config.yaml
hidden_size: 160
norm_place: "pre"
norm_eps: 1e-05
positions: "learned"
bias: "all"
init: "uniform"
init_std_qkv: 0.0536
optimizer: "adam_variant"
schedule: "wsd"
decay_shape: "linear"
MLP neurons of a small language model. Each row is named by its layer, matrix (up: input weights) and neuron, and shows model dimensions 0-159. Each number is 500 + 50 x the weight over its row's rms, rounded and kept within 0 to 999. Numbers have three digits each.
After each neuron's rows, "fires after" lists the tokens most often just before its 100 highest values on Wikipedia text that the model never trained on.

L6.up172:499535459517524417440460491542563516492428552449668507498431551459473475429518483482518575584509564381557477494524468527515505491666522470616503506452533505502539514562439535482449461503488542558599431446513553499492530368512518442492476481572522484453562484485501506508463446532472440550536492517541440546554437526509538529561522386368485464546476493526488440378490501456558452562445481493491549554451477535458510551497388450505523598499496477478576499564462454454483525460501509
fires after: "un", " b", " sur", " ind", " res", " w"

L6.up92:514538436511570512425462524430521515524566460572505394545575552460494515472497486493431523487495477465535432488467519530513493486496524504495454490573519525492552471509474538465415520369630588502469557590527491496442506563516430558499496527542438445524336487559541492491475519560583427573471479588562446529496433482452507448433483534505422471453546525514447573484501485340522480456588525544459471533505548594522434559462588354505518509523515542500485550529509469495431433488502463
fires after: " M", " m", " c", " W", " C", " H"

L8.up477:461521409466465460471468477546545504438504458613489523514467417441471480469500575475486460493489564483473456481513527495487463494518511480544384540467498571524536645532454553462516478487489477532529425526529474525487514445527423515561553484609453409497481458572570481483559471625474519468597565572533501522500457527505497501552539486450587626522439484511457554509463474427559486542511531533519543529390572465506390468522596429482385409490514552397573446493534541514473500428430556
fires after: " the", " some", "The", " The", "ome"

L5.up440:499537501501592428472551505471528521474570472549431516466507491479448479451520480527515415508467501482466405581467493534471595476570473447520425546498474496521421520510497549590521495516387419495431427451454534502446562486458512495520503441609463636559531527548587470549590445506653481511477487515534487472537515475529488477530477519525433494574523488514488435585414391574523446513514465631488465529443588447460481437555489514478529511490564484536524400490600452502617499530511529
fires after: " w", " mon", " W", " bel", " h", " re"

L8.up22:419543586507525499467557497539587523504459559507551368444569641462415479498492574539530504556530516443412464460580544551547509502494520513482464477529503522564487564428534552410440571578465450540486447524519559397484514595549449481448546511407490519509554444520457519432506552605442475561505476574525486470510540445449533446521597537444485538427576532515473472514420428493496479476512492507438427496404558451477385561483527419437539485459496518484465496540410499492435468496526500
fires after: " l", " n", "n", "unn", " N"

L7.up528:453459616522572468488513487546477492541545495525408378497530435506434469551559531528546531516469556455482505603506519506511563413504472470498461547492455501475536462551465484541482393538510544426520441520361499540476542409403501474557539533587543517456525490512518468544510467503447526473486416562422507547518464470490401515506456535544452551479500486507474535506569468468510539503529429598644438542548456514455504518467574471567451502543389543379567522516467496429498588431592569
fires after: " the", " in", " of", "on"

L14.up196:523422552469477523523578457467535547523456474468456434548634579552464613623450546459459538540469535473509519497405609518570421499485547457538431442481445502568478484503508444541543420541452446475564548630484504522550509499557458446447517493476537502453548545480529397540517439461505442526550522520535518533485485511433496438516385572444417568466544483476631553510492527535487500554535531479511473555523402591430471514495568475500424504474457533513427461515438470584553466539497523
fires after: " ", " (", "18", " Bra", " I", "–"

L6.up544:471550498495461510552548479542479557462549523499437448474437432473508517527520546529559581500537516560515520501522405412452418502459569509539542518510507500473542542507440556446380451489442483529516530505578435451551570466479485437533415492496516397520454518542474529514591495599556493503478561613493485521564464462460537474449506589464564620458496459461514605555565554389595451413534467521473457402527562471448560523506606470523393492416542503420527508466464504479483547456477427
fires after: " the", " |", " a", " an", ";"

L4.up175:440487533552474441399486483444531515459469499447598427528458505511507455464565510559490562498519500560505530492445525645473362402527539552619497538559546518486482561450386498430426455490520449443566557580500429491486524578618483484434576406524532532523414501499557566531555472523473447516495470531561539431563444454514472494541471448623476570500498390541472528556570446532438491463488492525555602512517494496516477504498558464481516520496456421529501414493514483465524491500467445
fires after: ".", " of", " and", " to", " that", ","

L8.up242:416488408499526533575486521474515502482494490511410408476576411464455496593582521503540499434474455422498543603522582514458396468439540515484456497372492464512518541481557383575491469401510471440575522494462453550423539558567515532526437471570564549547455505667601466503513452476445442537487476462483508497470443531538445502483537578481604493511604486521500546571505526469519501543483507481476487535423474504497529538568613517464469529449473443517446476471521483483450477469528590
fires after: " (", " ", " c", " w", "–"

L4.up462:525513502429513448350507485516547505512493503501504488544438624594443524450494536520540566548507549515536410428520476533490504467484492428556519427540459496579513507448424594508488458567435502460461407557453489509528491385478516486495446584542505516491450460467510450551509558501524393531523462490436390580474435518562500538528492427344499546550443522552527471453567495520395514508532529467597503542421527566447578545478469481478572568464437509412528477497510509473567564502554549
fires after: " sur", " E", " b", " Bel", " D", " Col"

L5.up368:460532560605459513547515448571501514445495504497395479476425578507505575591481514517543537595512471495484436494527536543538513390457570528432463481463496495501547467474448592479470518450501428552499528613550429448528463463517501499502484464520549554548487498554481492498457500477565439489406614555519545448450487447463571446510600577492490637547472496529493518487440470530594588540500464452478444429502622514536521624490530441434428516495600504564467491492473464478443430506421536
fires after: " the", "'s", " his", " The", " their", " her"

L8.up585:520456438412501507433471508448523503513528527511458493485486403467483419473492538583560531465484597525505504622505561486500500462495581553513447496374405500419490568528474530536536484449497491484486463564508526518462514394441514466581544563621492453523512533593516487502550426490444485473458453539523505492507529477479478486579467506471438563502365469528544555450526482499618491498584517519496488670507495568489474484468427457452427497538513481412453422466589551459567601445522549
fires after: " t", " the", " T", " b", " B", " in"

L11.up424:547476500519523590533465455557409530386525582550460507529541469456475499544416524423595442438437529564491511530530468531573493438546386495476489527511480497493493488553423517458519501481386525530578515569427504488436479409402463485517564456531493406469534473560506464500451510547609548513534514610384435628498502526545552478508546497481530595478464493483464536382484544469507544489494546571515491423499581570517534483425507499476489491557450477421556504545450488605469513463510556
fires after: " the", " The", "|", "A"

L8.up138:531408526455486460553485520471438486468471532451448482520492485424479569597578548525502502482487400550503581556526585445519472530425598486541554422413507528496548473462562512490529420477575502527551472474569400483484561516550493564538501514391535537525419476586554434535481406480526485440429450469504548488417464442641549470558513593545543507525531548500487510525510516443517418503508557515520526498468449524504487462509512579487402583513515462621431597451512456520455592468538557
fires after: " was", "–", " (", " been", " ed", " a"

L6.up480:558479443527557500488468461409580536540583510554511394461547474472511588509465539478473468546459526395477437572490462483441469502572491517498495431473578473478506492450414459434438530493563455548511488559433520520447465434568478458480551536594510508462577498514493478362482435505555503501519461519500413485485532533467558507464597557491517456531587507531496546533511463343492511496534522509467440543386599437536542446534507499475472507514433469494604432583479467492466495358413560
fires after: " w", " ra", " R", "he", " B", " e"

L4.up638:506454538477575511523444457504539527511328546507477396541533602612462373479477515512564506605493519536510468435483578608525580550458518481521472465569507491510543493496447562504508582484493458500457546618501474434451451506503471409439574471494552532536518475492523470397471530461434458505477468512516524498428471527535526522511564503529532619443466484489477460478502485438462449578527521510507524445486542578540438530531505406455539573526428555452535445607452542540402460585490476
fires after: " N", " m", " M", " n", "m", " f"

L2.up258:574513446407586506612522544431549565446541504407444474597592493480481632384538501500540479505488431436503438547467512390439543525503455464524559483543414550583453544535473521571521485515436547585431501526460521528461504588473547475512491443441586526574480469508515518448507453519510464483521443470571629473540556525521503431450532533515476411570509541507461539508473489508523614585453543554421536435473508528451460528379467503456529499484524502510546488472481446463574507523475511
fires after: "p", " comp", " app", " re", " pr", "pp"

L12.up264:607631549445496525563548417502531499540457513463472469573636563499443542568568550472601473470463466480593431530413495465577510362477523500517492530469539496553522438444453526554484386576415482451476512499527465472435508533561489502465481540442534521544502490539493355545556476480427465449549515483514494435448496510549497548514499555463479497560551501550478508530499535476545545534431574493524461544494384424422566530490506498536448510560451557523462468458366439487502469479479540
fires after: "\n", " inv", " ("

L6.up65:482571430499477535597463496422494510475567509317473407572535408549496466511539528497563555511511499407517492507513608510476480536514593526497422467545451486473510500523432558565463488488503497548560580436634481517456532471599542573482460511441522492511501504478494472457496485510421430521506572465611536516516502468577580431498551470532521578527378470519453538513535508502567439489482575445535488428548436518491387582496441447533475492495533498527417566456444498523551463503435471
fires after: " comp", " pr", " m", " app", "p", " em"

L3.up158:521510369460550455485536507426465493524426504538553490510495416480525472480562514598504541488451457396562430555477577571500430509357476497484537486588481480431627507523505538437419561528619473538518494437546499505457475500488478469455544562524480511470425541530495554515471588499525529487450481438440456507469531497580439546514482434524471532372382493514475435439508504538443465478565498526643507536468569581531522447591570529468521534485531495460543539536420486564515484533500551
fires after: " v", " h", "D", " V", " b", " C"

L8.up485:560623463470512556502508513461470532544480480521519485573451424525494452515466452505576542423531533506448418558539517533435593592403469516469515488382449508526519502558468441639494494483504500545552486568532553467440479362477525532551552405488573462539527551566488512459488497536385466518422511538523500576518479476519493539401449440530505590414387471495483600457549495462562514494534566534503531514494436510509531479499358505530411460479526565436431481539522504538520487523557516
fires after: " f", " T", " t", " K", " F", " k"

L7.up280:489539491526488452496548456481577479506464470512471442450601456475551525511516540498524533504474503397542484518429533523517500623499507523471438475511464526542524570406483461444516526529466453507425475505529477459505471603557513528500596438420379432503565486432521448494496499585457535574515517513518546526553512499535479435476557593509347596564512457505448503592530398509504508521522496516439498554455554456459458614416492565462471440604496447515551462604524463468440583379460489
fires after: " w", "w", " e", "he", " n"

L2.up179:489458534511480483447403533527498510498504525597440451452577580476431445518593498529497502508490472472517506508539492610542489360480523473571463446511476500546480401550479535417442414443443493439493583526494493539517479512529492492494479563649578534552461512594502512506469472464495469475427437437428520482533434480513516541524506366445544471398546535463556420457566542490590521527537566475542516565479472573557540564502451577495555574512487522439520504400490460521552553431434578
fires after: " B", " J", "an", "ar", "is", " T"

L2.up173:568570460408541478580448539444453564402635552436508504521492502369440520460506488547545446569487488455405489440518488447421546517507533502532524520494469533516419497508385520571565443559543514566550512509481532561441490483523574512551564505452503442537492521463550488515510457489542419540566552558506595505491536440439548471569562521400478414557474460548436521567378455500578524466523539534482528445505450503466424513346464527475517533459521450521511467420506467454542526458492511
fires after: " comp", " Ad", " acc", " sign", " app"

L5.up275:546626493522493513666502478454542499439450512461415514555496560482500497486569474486611563480474472456516447550428486468461468433553576511564463487576465524540479447580497625495432473451464550575466545493536472481474500469564521594538497490497601523501407472506549453461509467450522503508478501513629463524516477372506518480526542402374406536475544507467427541454448473547563423494494567536548438492508502530473429475414459466482595569501528462520496552490411487489515488525508468
fires after: " act", " pr", " Pr", "em", " he"

L4.up522:494501573622555480539426489463404543492498459533396410484561559477486551554572477504434535514487501489489539429517617549471402405444535484473449449568473469600564465498540523528545496569429541484508526552457467505509520520424506603439482534626523494491499454534552488526610458454487464524478496439551474448473416510459502498561595555467562570493464483514504502553532507529507525503503468580484410481469463504491427566526522531480525529528475447584475441428528452449440443385544626
fires after: " ", "–"

L3.up190:507441559477491552521469529505556480445460583536491571581507601595540520419498513460414542459499482462476518558472490531521401360479514494497508491476533428484467539514575429482477484483484497497495578521518479473596491570486490416475484559561563548548500505625538524444543570439514433504514484494537438449520511523451405542445489442495432487493502500499463482463525556602342497420522575539506531583469470486491446456579582507454535524533633488498413383460460461553488537556526529
fires after: ",", " J", " j", " Wh", " K", " H"

L2.up462:517544380459551469493406564460533467488566491394539476479521401430524528495552567500496463481460411463548455593496516493525586417458503535542546519460470488506539560524538522536509405462466453577560494383551520473486528450486580442505544410429537544512501412571509527458620480561482460480469491507492527501511525514486451495549431522510566423451480516480510519575467509499603596477449573537457551522460473478456575356519511512550514502449509501439607374414492504430502488519511531
fires after: "\n", " sc", "==\n\n", "===\n\n"

L4.up593:449578487544494470434570467447589492480495556508476432425463618500487548580507522463503543500470468558503399567467559493567559544520482496445575468537523544447522593380453600412410576604435457501509433451482457480507478552500430460417495494492604473526528535502584478506533554626571473480527543560467468461493505537496551422479523559515540572485593479555451561504524478502501537464524461477469415553513515573515488470519510436501477441515496524468458554537476440501507500330480529
fires after: " m", " l", " the", "ort", "arg", "m"

L8.up469:487568484506545552498519466508449472493414509490482563599437608434574463525485505489498508444456440494380485539466462473555456540507561505531489509572449434462557595488450568379492558558513486557508501610524481473467517469513500583578520434474526433541493552595510482493461500616577503545549527567417579493525549485550473495497405548434519537437504516503483513402486517541450490457514494525525550425493480602527422621505528418451531519538498498490476492468350491535434412492500548
fires after: " an", " a", " the", " The", "he", " ann"

L8.up499:431518447505494463483513455515432526474430533474499510483523604456539465495503575518507541560536569513496443470443502526660555476471599455511532471552480537465530576370403521513416540516551490494524510593596412477502558494486432493475454528498547488534554430561542520504525558437483431532483552486460473471533412514499443522476564510493559590591473444512452532437499481540441597512538503462491583460524386540436452463512621467437513500566580493433510541533454433468415444457461568
fires after: " the", "'s", " his", " The", "'", " m"

L5.up635:494492527554530537450555501483478505496532472599481475492555550415497603503474491496458483558511509493445488452510634519419471563611527477575525450432491559543491581403466432533543516486494485475401468632539476445535505509511527460528541504429456578522502440572528538462510543460460507439514414462528422489471496499410346519509641554463513522449505490476537555611434515513456482463505553587469483478398571520497504531455502546534454500475584399528526472526494495530477417411539485
fires after: " was", " w", " W", " start", " H"

L3.up393:469437546471538490512426500443460510481535503445516501489519614462498448560538546505566569492484472499520408615446486479510595365589473533501434448440470500478330517461515483536504490526546487546586586589485500495445510509466582415497494520575454542465469491557502517385511515496463601498565531601540380497446478509484504518582441524488509552425498544571586438483490473520509454502551461557508535596473500461586539540524387474477567479483498548485466490476551495501461516559427520
fires after: ".", "at", ".\n\n", "\n\n", " a"

L12.up196:494544543505517479502579423500497520495471507468533454552556557466434512623546458518488580509506486482563538527412420511517529464365537479502567459538509501495516545564448507509482371484405434488544448533535457519504443432511639457445395492413524507432505488472513403504535497567558531445551509536527550528477522402533465508533516578486507402506571515580536491473428581514542575502444589545500496511467417455570536530461564391478561481470386544527474478476428476429533524495542529
fires after: "\n", " de", "le", " De", ")\n", "l"

L6.up83:525618609490548471435570500495518528564446472492518430446554517508533460470510515484502557485490482380483510456455455464415495489444498492486468473559498488508559450478486523431457525490583527451540458625501479492481504526542482537426578501524490454507402520469533523440462508610557447561478508489500481503505516461360504493530465536436420431426527431531476545501513488480433520544570481591426535562431586579475532520448671467499581530521442434478570481580465468526565576465434572
fires after: " L", " C", " c", " l", "L"

L7.up253:589516455517546492456516484471514550440525549433480479558495521503501489496484521493511565499538473382478455515522561506424491446509574474496551449475553554561476413599610489546437447413560486494523477518524458520511539484557497579524457536509651519534532518530624462516468519449465464589405479455508510541524500526496517504480516444409326533358457444490506564496516415488520500482510544525560458542477547582466491435445436527542426532450505519502454532437432485546558516482507645
fires after: " C", " Bra", " M", " c", " pr", " Pr"

L6.up208:522551504479508502479437479471454546479442473440476407352580505530466560557622492525512476528496524427507638583517448505642515421448507566472424448450495496504568421493619513385545479451441574429541546532461521479404524502483590469394560512488535511525497509546580506518457478497453517528392465537471487518493479517472501560508461439495479449469521536502518523435516541468535567494512519538522570603471406562551576500440551553479579517519498454494515439514493491425463485488539536
fires after: " D", " d", " B", "is", " T", "D"

L2.up239:490521444453538502484418491447480531493467561474516440486496689515534539507443540557519454505469536485446491445487652504565445523519488584477541485443443498555373502498528511542560456485490494493606465470489478544498534457495507470386537577479555489574557442502419495612578437570486546441593534544503413524429508516426595475476559442478543437504565518539581476456588532494430549471468456479476463499495497480490451506516472523466460584469546521506441445447395490522569558526516559
fires after: " S", " J", " R", " B", " s", "R"

L12.up203:474480567439515499506535543473527491401474462484538539461450525499448326455438489559494543545431490464425505592503483528426481403471568427602442458449498513522467466457529507481548506443436483498484520573455498486485595546518437503506490481527605483506437520469571506544538500482494492460458506465497426424518455588464534484485494429444554426540493462457423511547467518490504590493455454464535544493536427470407558645525498545577407498414452611447502596571455482534511437467530556
fires after: " ", " |", "1", "9"

L11.up16:405491576491518477464542490551528521416607523469508457445440472455458397494475541488608507490475453496462530524457453482574478451564537465538517549450524557561490559572457505490464510451450466446546561449400449529458493400418469492567529477522461432542551534502541471566541578540510461463536613557519418534519440455495454573632439459505507598447488445506521524469563459548520508482586496452494466515503428524401480457450545369467512555543496593421540453548473473525528504547438429
fires after: " the", " The", "The", " who"

L14.up20:495516508453526505633497504477535511532513498476444562487558574453516478510505516443599557570436469388510484491395508555517535482553534511463564460548459600469521497482319495474424423545505496530566432551577422475475548477442441479536505485479597488545467494467489418488504484537506487473555599570491511518505522522451523380566440501479466602490466490516422493404469440576535516525518439531502481546530418488497447451443578578516482526474455546358488525501526517423465573455529520
fires after: " the", " a", " B", " an", "le", " The"

L3.up45:452589427400554443520473519521475507546487449508574468502550503432518478414546499500490475499520469529563516426493537494577551390447477550512504528572479501489560560509477457461485403462424417539499532443527522460568536464522535475477446463459453551488449424540471480470588440460458456518462412551496573511456521526530441467447553572486471440515537555466517490556589596513483431428504590570557458475443515473429625418596544594488508429529515475453546441456592550490416526419548444
fires after: "\n", "===\n\n", "==\n\n", " Party"

L8.up286:458497522425507546468472478500431493449495507510418446448567557507492488518570560522535547500452474422476458575488408461566521480531499527511471532530511510492566511489381564404500506458434467429548498590519400533431534528491418453546497471479560474515482464585550428542577550506430575519541522629381427584493535511485464483534512543557618533593468495496529516446488525560507551468534490540479559431505547496469540497471437487524528519481430427353567506577399493590483477439514537
fires after: " the", " an", " a", " The"

L4.up108:425512394485528508536563540460560501472443513511499414534536619460393513451553558556533524534471520371480468448466459513439489495410521443501599583527456513533416412467483437481498518524560467478522526455486533498481474531480497512468560492449488445507620448561483507584494469547482558483645415557556455492479554440513523463493492504515510477484622576489551497541481479501459578471621448451525427537546499461457494601502496534498567544426586553535528493381476493470513421524491471
fires after: " R", "R", " St", "om"

L2.up58:492389517616510558519555450466512525464485513529416494448560532489558544490464512557440551535509521489447473554488515487459537580611477472530483504435511504512509546448379509428543485496476404425372347510485446493459548522586555539644555450528491510512523502549513509397529499504545448508485466490520505500557508487495466417525531546434448486533601456542466552599424496513489526509519469509463435536447481448421513437528470522421457520530550492454573416550628464470514503427453534
fires after: " w", "w", " wh", " e", " W"

L8.up466:473546484438530535554447476512510489419527567511370475536503458465429465598568541542542543464487541529443498493500520473567514470521506442500547520565462507569545493486407471504481441433429511573530490532456450570438535405542557467594514526570435473480612492585457410555475527483506448500485389565558476522469538461433453400507465477513513572462470551453480518492470500490488564504497491549562419457456663509506549500455564494486412537491427469388590392505523526503543534457562518
fires after: " the", " a", "The", " The"

L6.up410:357421568425493462493450509478491532510486568468497394414543531483465492506472485556522580477510471445493438527493363460523419388532498537465403481501519505512496454513426479564484418486537499497560478560524509465498467527523523378535546496496548556513494535546537475544621393429505499513546523568473431546500483463547488511562530569560433547426560549545503556493524392490554489498589461597575488433524548428499499496419486489521446507461538546461512573575620464501453548462516473
fires after: " |", ").", " (", "\n\n", "|", "."

L8.up419:523457607583563503382477486524455528485519551549413386516579515367494532527570519483445512488494524492465480487490568509514472563499503498504543534522483502610555500487502539424461507478381419537414459576542469503475508389511468559472554468579479373472447418503551500491519548516449515507487493582450461610480425462462496572461490483460431587413515450478483526413554519560460505517564565523533540565462596521466477586440583500512494502484412485494460519523488536547549504447439477
fires after: " the", " P", " its", " The", "The"

L5.up40:497546420566519493378518450474497485472527484447546419580552413416517414424496466554497543512522491434476469478546499497420367615505387502542546547436480532510616475537486469512398458547473591438481460595523429474458511508459561542551538460549507460484401485504497501457513526565553512568515548579506518524621517502478562459534444457519500395541510411502412522494467491415471481548524559490516500526562482501488530474509545487495581535528494453493527523513405524571528411447429518
fires after: " c", " h", "0", " or", "irc"

L7.up93:570470488485488564415548401482541486449533546484493445503500469568483436562516508519498602484460454497457486548545406481529413611562521453572517421480509484573504448478549447440441474571436547519525430595471487459515534568554604484498565533454557459462441506488526429532510436530476458602518537576526442458564520520402549491569486501498436441487454510528440556507497487528483559417525527473520573576462377477459455491511555562585567504426420418503445570559481495516515429426491444
fires after: " |", "2", "1", "0", "14"

L6.up458:338520455544458489477531533535525509500461488546457521422371424578475431531475480533561584565493507475463550527518532499513524497536547516542461532430520529540496563541479486470515496481453478494548385561505455501462514522570532410542514598494569433544485532500529470487549485501485449511525510592579477554544556562355533527524440477548487481491439549503467500409547508528546524469499485369545463449422576600473502560509483522552485522362412454438478399563420472509507565451514509
fires after: " |", "1", "4", "0"

L5.up537:551402546523522476480364512497448550506484499412614428527569574528465458587525502526449521520498489477499556632506396497506486385533552472471551466485500500498459467470483449444391481564549476554513540542525517535552524521482466423522555470579525567502507570585481527467452540443469536490449544580456414492484399525486434543515451530521435496496474470516492484452411538553355634488544500513535595530536550469499533598431510550542441514528571478497509478520512482509463598510514471
fires after: ",", " where", " and"

L6.up403:402508552475507536430573512512498502494604554506465572458491480519503502519484485519562523429441427456531546550464409379555425458536540515478525502470505519493505514545439410536494453480506462569492490581467473476432481446513527470505502579534483522507614564501468496457541528537532467515495582615422433479563518505449519504527486561491469540493553489563475485461508384536476547434506486533541500476486482453475609462458520442476435511488456553412649449537416450551501537376450673
fires after: " the", " The"

L12.up192:507597564520553478595465463454505549486396574468413435530577492557414521506567427498517412533472513454518480498458422440487561562551564556543481485535547543524541468440531531518524448588449470443519464461532505498450445445475386516444460504410482451510464459511484413532467460563476545558517567532426353487438518459517533620539517522536466472462597474484468590488482548421537519477502539529527494478507425482490557427421528455558509571555552534525431395438555514516560529446509508
fires after: "-", "\n", "ed", " I"

L2.up578:502547500460554549580502486445463532424530537471475423536549462484498548417490536519550522511496520446464460509459576532509518585540546465480547471532443523506436515469466523539522520473473462568496574551508443341469519395479484530544643457420521479495427481496517480563543460506484393439466488507645545502527490490512499420506538479568517434600427499514387539538381562567568444466509546482500550394536517561420364491450467509551520546441563466528481532483489459480565524519510496
fires after: "cc", " acc", " comp", " app", " resp", " rel"

L11.up500:527573400579571484401501438459538527472385580468536528507570498507415422405466498526518511572462533454473522482498552525514464516452472475490439530530527514590561508437492529525541525455574471471459442479593447631472513528495441523517573527565543508429475451526556598535494537539481368555464566477504489495499540563528478523540488360481411472472472445493446547551484474516411506415435555505538479451474518539456555455529527505473562607563505543493511455595511455621505481460513496
fires after: " c", " h", " house", " C", " north", " t"

L2.up497:533489464438518452583498500521524518547499547449535494545487577538477486403505484574622476451491451496529424505495429479478595578391535397501521481495479506562391522523427499472537519546468447540524520425525539516512494545555485499483515447498525354544547498469514499572559394576552530450562404500562517456462538402647526487451459424488438418441445584499496520475464513454502565518583490530523474516499512534434533485448472533465603540500493544485588529472501510415603521499568529
fires after: " R", "ug", "od", "O", " Ad", "R"

L4.up425:453428533348549483401521523508642497495535502536554477458531434439526574511532529522533439446451464454512539530461530507502580381433549479466481491470501540499514539521519462532518565506458476538462508568502544451576506526466511421484517528526444492474495499607571437467495507493505513506540467438459403457551460471486524469476513408498519519550440491571559461521539519470505554474467484471475491623382507614512477450447523585415573539532572479425470468467636524390480521513546607
fires after: " b", " g", " st", " sh", " B", " G"

L6.up34:561506560516574414485430445494461520534457504463551395500528548569466432565520499499510613466523505465584506547472546466486469431553518518539511461401511445532441500444496442490387434520477497454495584514505512449475537499482477486413564381523419553494517539576487555481511478521492454448613510547461505551540398551572466511541497543502431572508410532482500515488488531535430548472590431529495637424576496470472572525471547465558514541502487435382481454486515474511451645521472500
fires after: ".", ".\n\n"

L7.up617:463439536484495495515423441458447480422526510494501527530550420555435417574584422517488534520513538451417484482516474424481433536508478567549507512537473540515469527426447547457474509483560498433542500537512479478466529495544485527480664476436440488518478520539482502458577501505465469489544546508569493571513426498500475423546522589478465554421467554451467547425557535516548485446530462591493657445520484505525385609417507548519444442536503441553465635536536484461480602446483401
fires after: ".", " served", "ording", "A"

L12.up253:412503483452512458489462457432490546428541453543495459495564598453466557640573477513527519428449473533475549494475451453535466519477555527510465527434554436496492519565402471458473499483475572536463512634565478489551491396494554464448562473448493555549481455544577416517490569499424440545521485524486536547462576513516565460452510506592471583479513495524533503497475541541414505482544502446528353445513573556513551461593509480494413533440480469477586409527428477553392467438473557
fires after: " the", " A", " a", "A", " I", " "

L14.up383:544473418548494486482575433459483470466462550472507507463478561468504497388475461447491559493438471504489557481525482457450506451543547549527433509451534547558476462527486516402457509471511541556465490561514456550411501417497485524537566483539549478543522457542619464484559566576536348579556585599487460485499502487506520501577463502509492421492442476507483628480505565597548534458427616556541517515530509532539604569581530422434612560470420570459486540483526422544513532503544491
fires after: " the", " C", " c", " a", "ax", " e"

L7.up384:510617477440545460531547496488485475559520523429458462528606528504454514503580430521376458479476452505518399440441471465571489484489503473495581432458533480499481482551522421597456362573462548507485500515468556485535479453499538443446431468376551520570541403478542501469574467478428512435543482497546547493459552479562461432483512530506559549602551455525471586561486557486575459521495541581537452419428411465493435459524459492536512519493478567494585487610512510525426567485450497
fires after: " (", "born"

L4.up534:611488416488548518466541489445505547497512519556449441536553541477415479444530506481488451519481472427503518489442517561500503434459496473548470520507506517563393413511512566466471487487489580498425506551486487494474522531572470492455562582627556528477533506514567506508488489463483468560533537460523391561436456544457475517552473425410396474403523546496512487470550382450437541513514533540528332654483451579505547569456529468492541539519491537523541458494451503461531629584546467
fires after: " C", " B", " H", " c", " Br"

L7.up330:420577509405461512472580493523532475387705541598404509571413439480509535434521489507526509502478475523493500502487381491425453420467474502550471507447508494578446557516383518437429502531473508520497467661483442538528492402492558440457511540530464484574469482504537502494555490493549449486582599474482454533464509543400447492507481537512506590458444508525519539492574516467468493469519521450571457406520541511507428467522553478514454524484526468501530492419450458557469518487439529
fires after: "A", " the", " and", " a", " The"

L6.up67:490475452509495525434445465427572484528579544565459468462488483462542424516491548516478493523514496447509470560465497563411502479480494496434487468449556491521522579443453436468546477526582525519416447524506424508474535569541525484623568551533434541497585502529509505454516572488467397470529512572508447473539496503498552458541462536450431538503526438531491550520528373442457514447527440536478421631506544410509483394526521496445435457462488404497475347485514478422584586552446622
fires after: " w", " the", " W", " a", " at", " to"

L7.up473:409496533505487496497605451603573464477492550501476506480447502561459402524424532475433470527529460481440542548556489482494458472514505452526501509425447507536458534519530431477495473475535491541440441577345542442484567611601519571484534552507549453540476482516532532483562452544549622521519511520574518572550523647406541489498533430462509435479474573495511557464520476425455544429526529447557557495368479548454477530499499508560471484438451514485502440604405480558457453471500541
fires after: " |", "1", "15", "4", "16"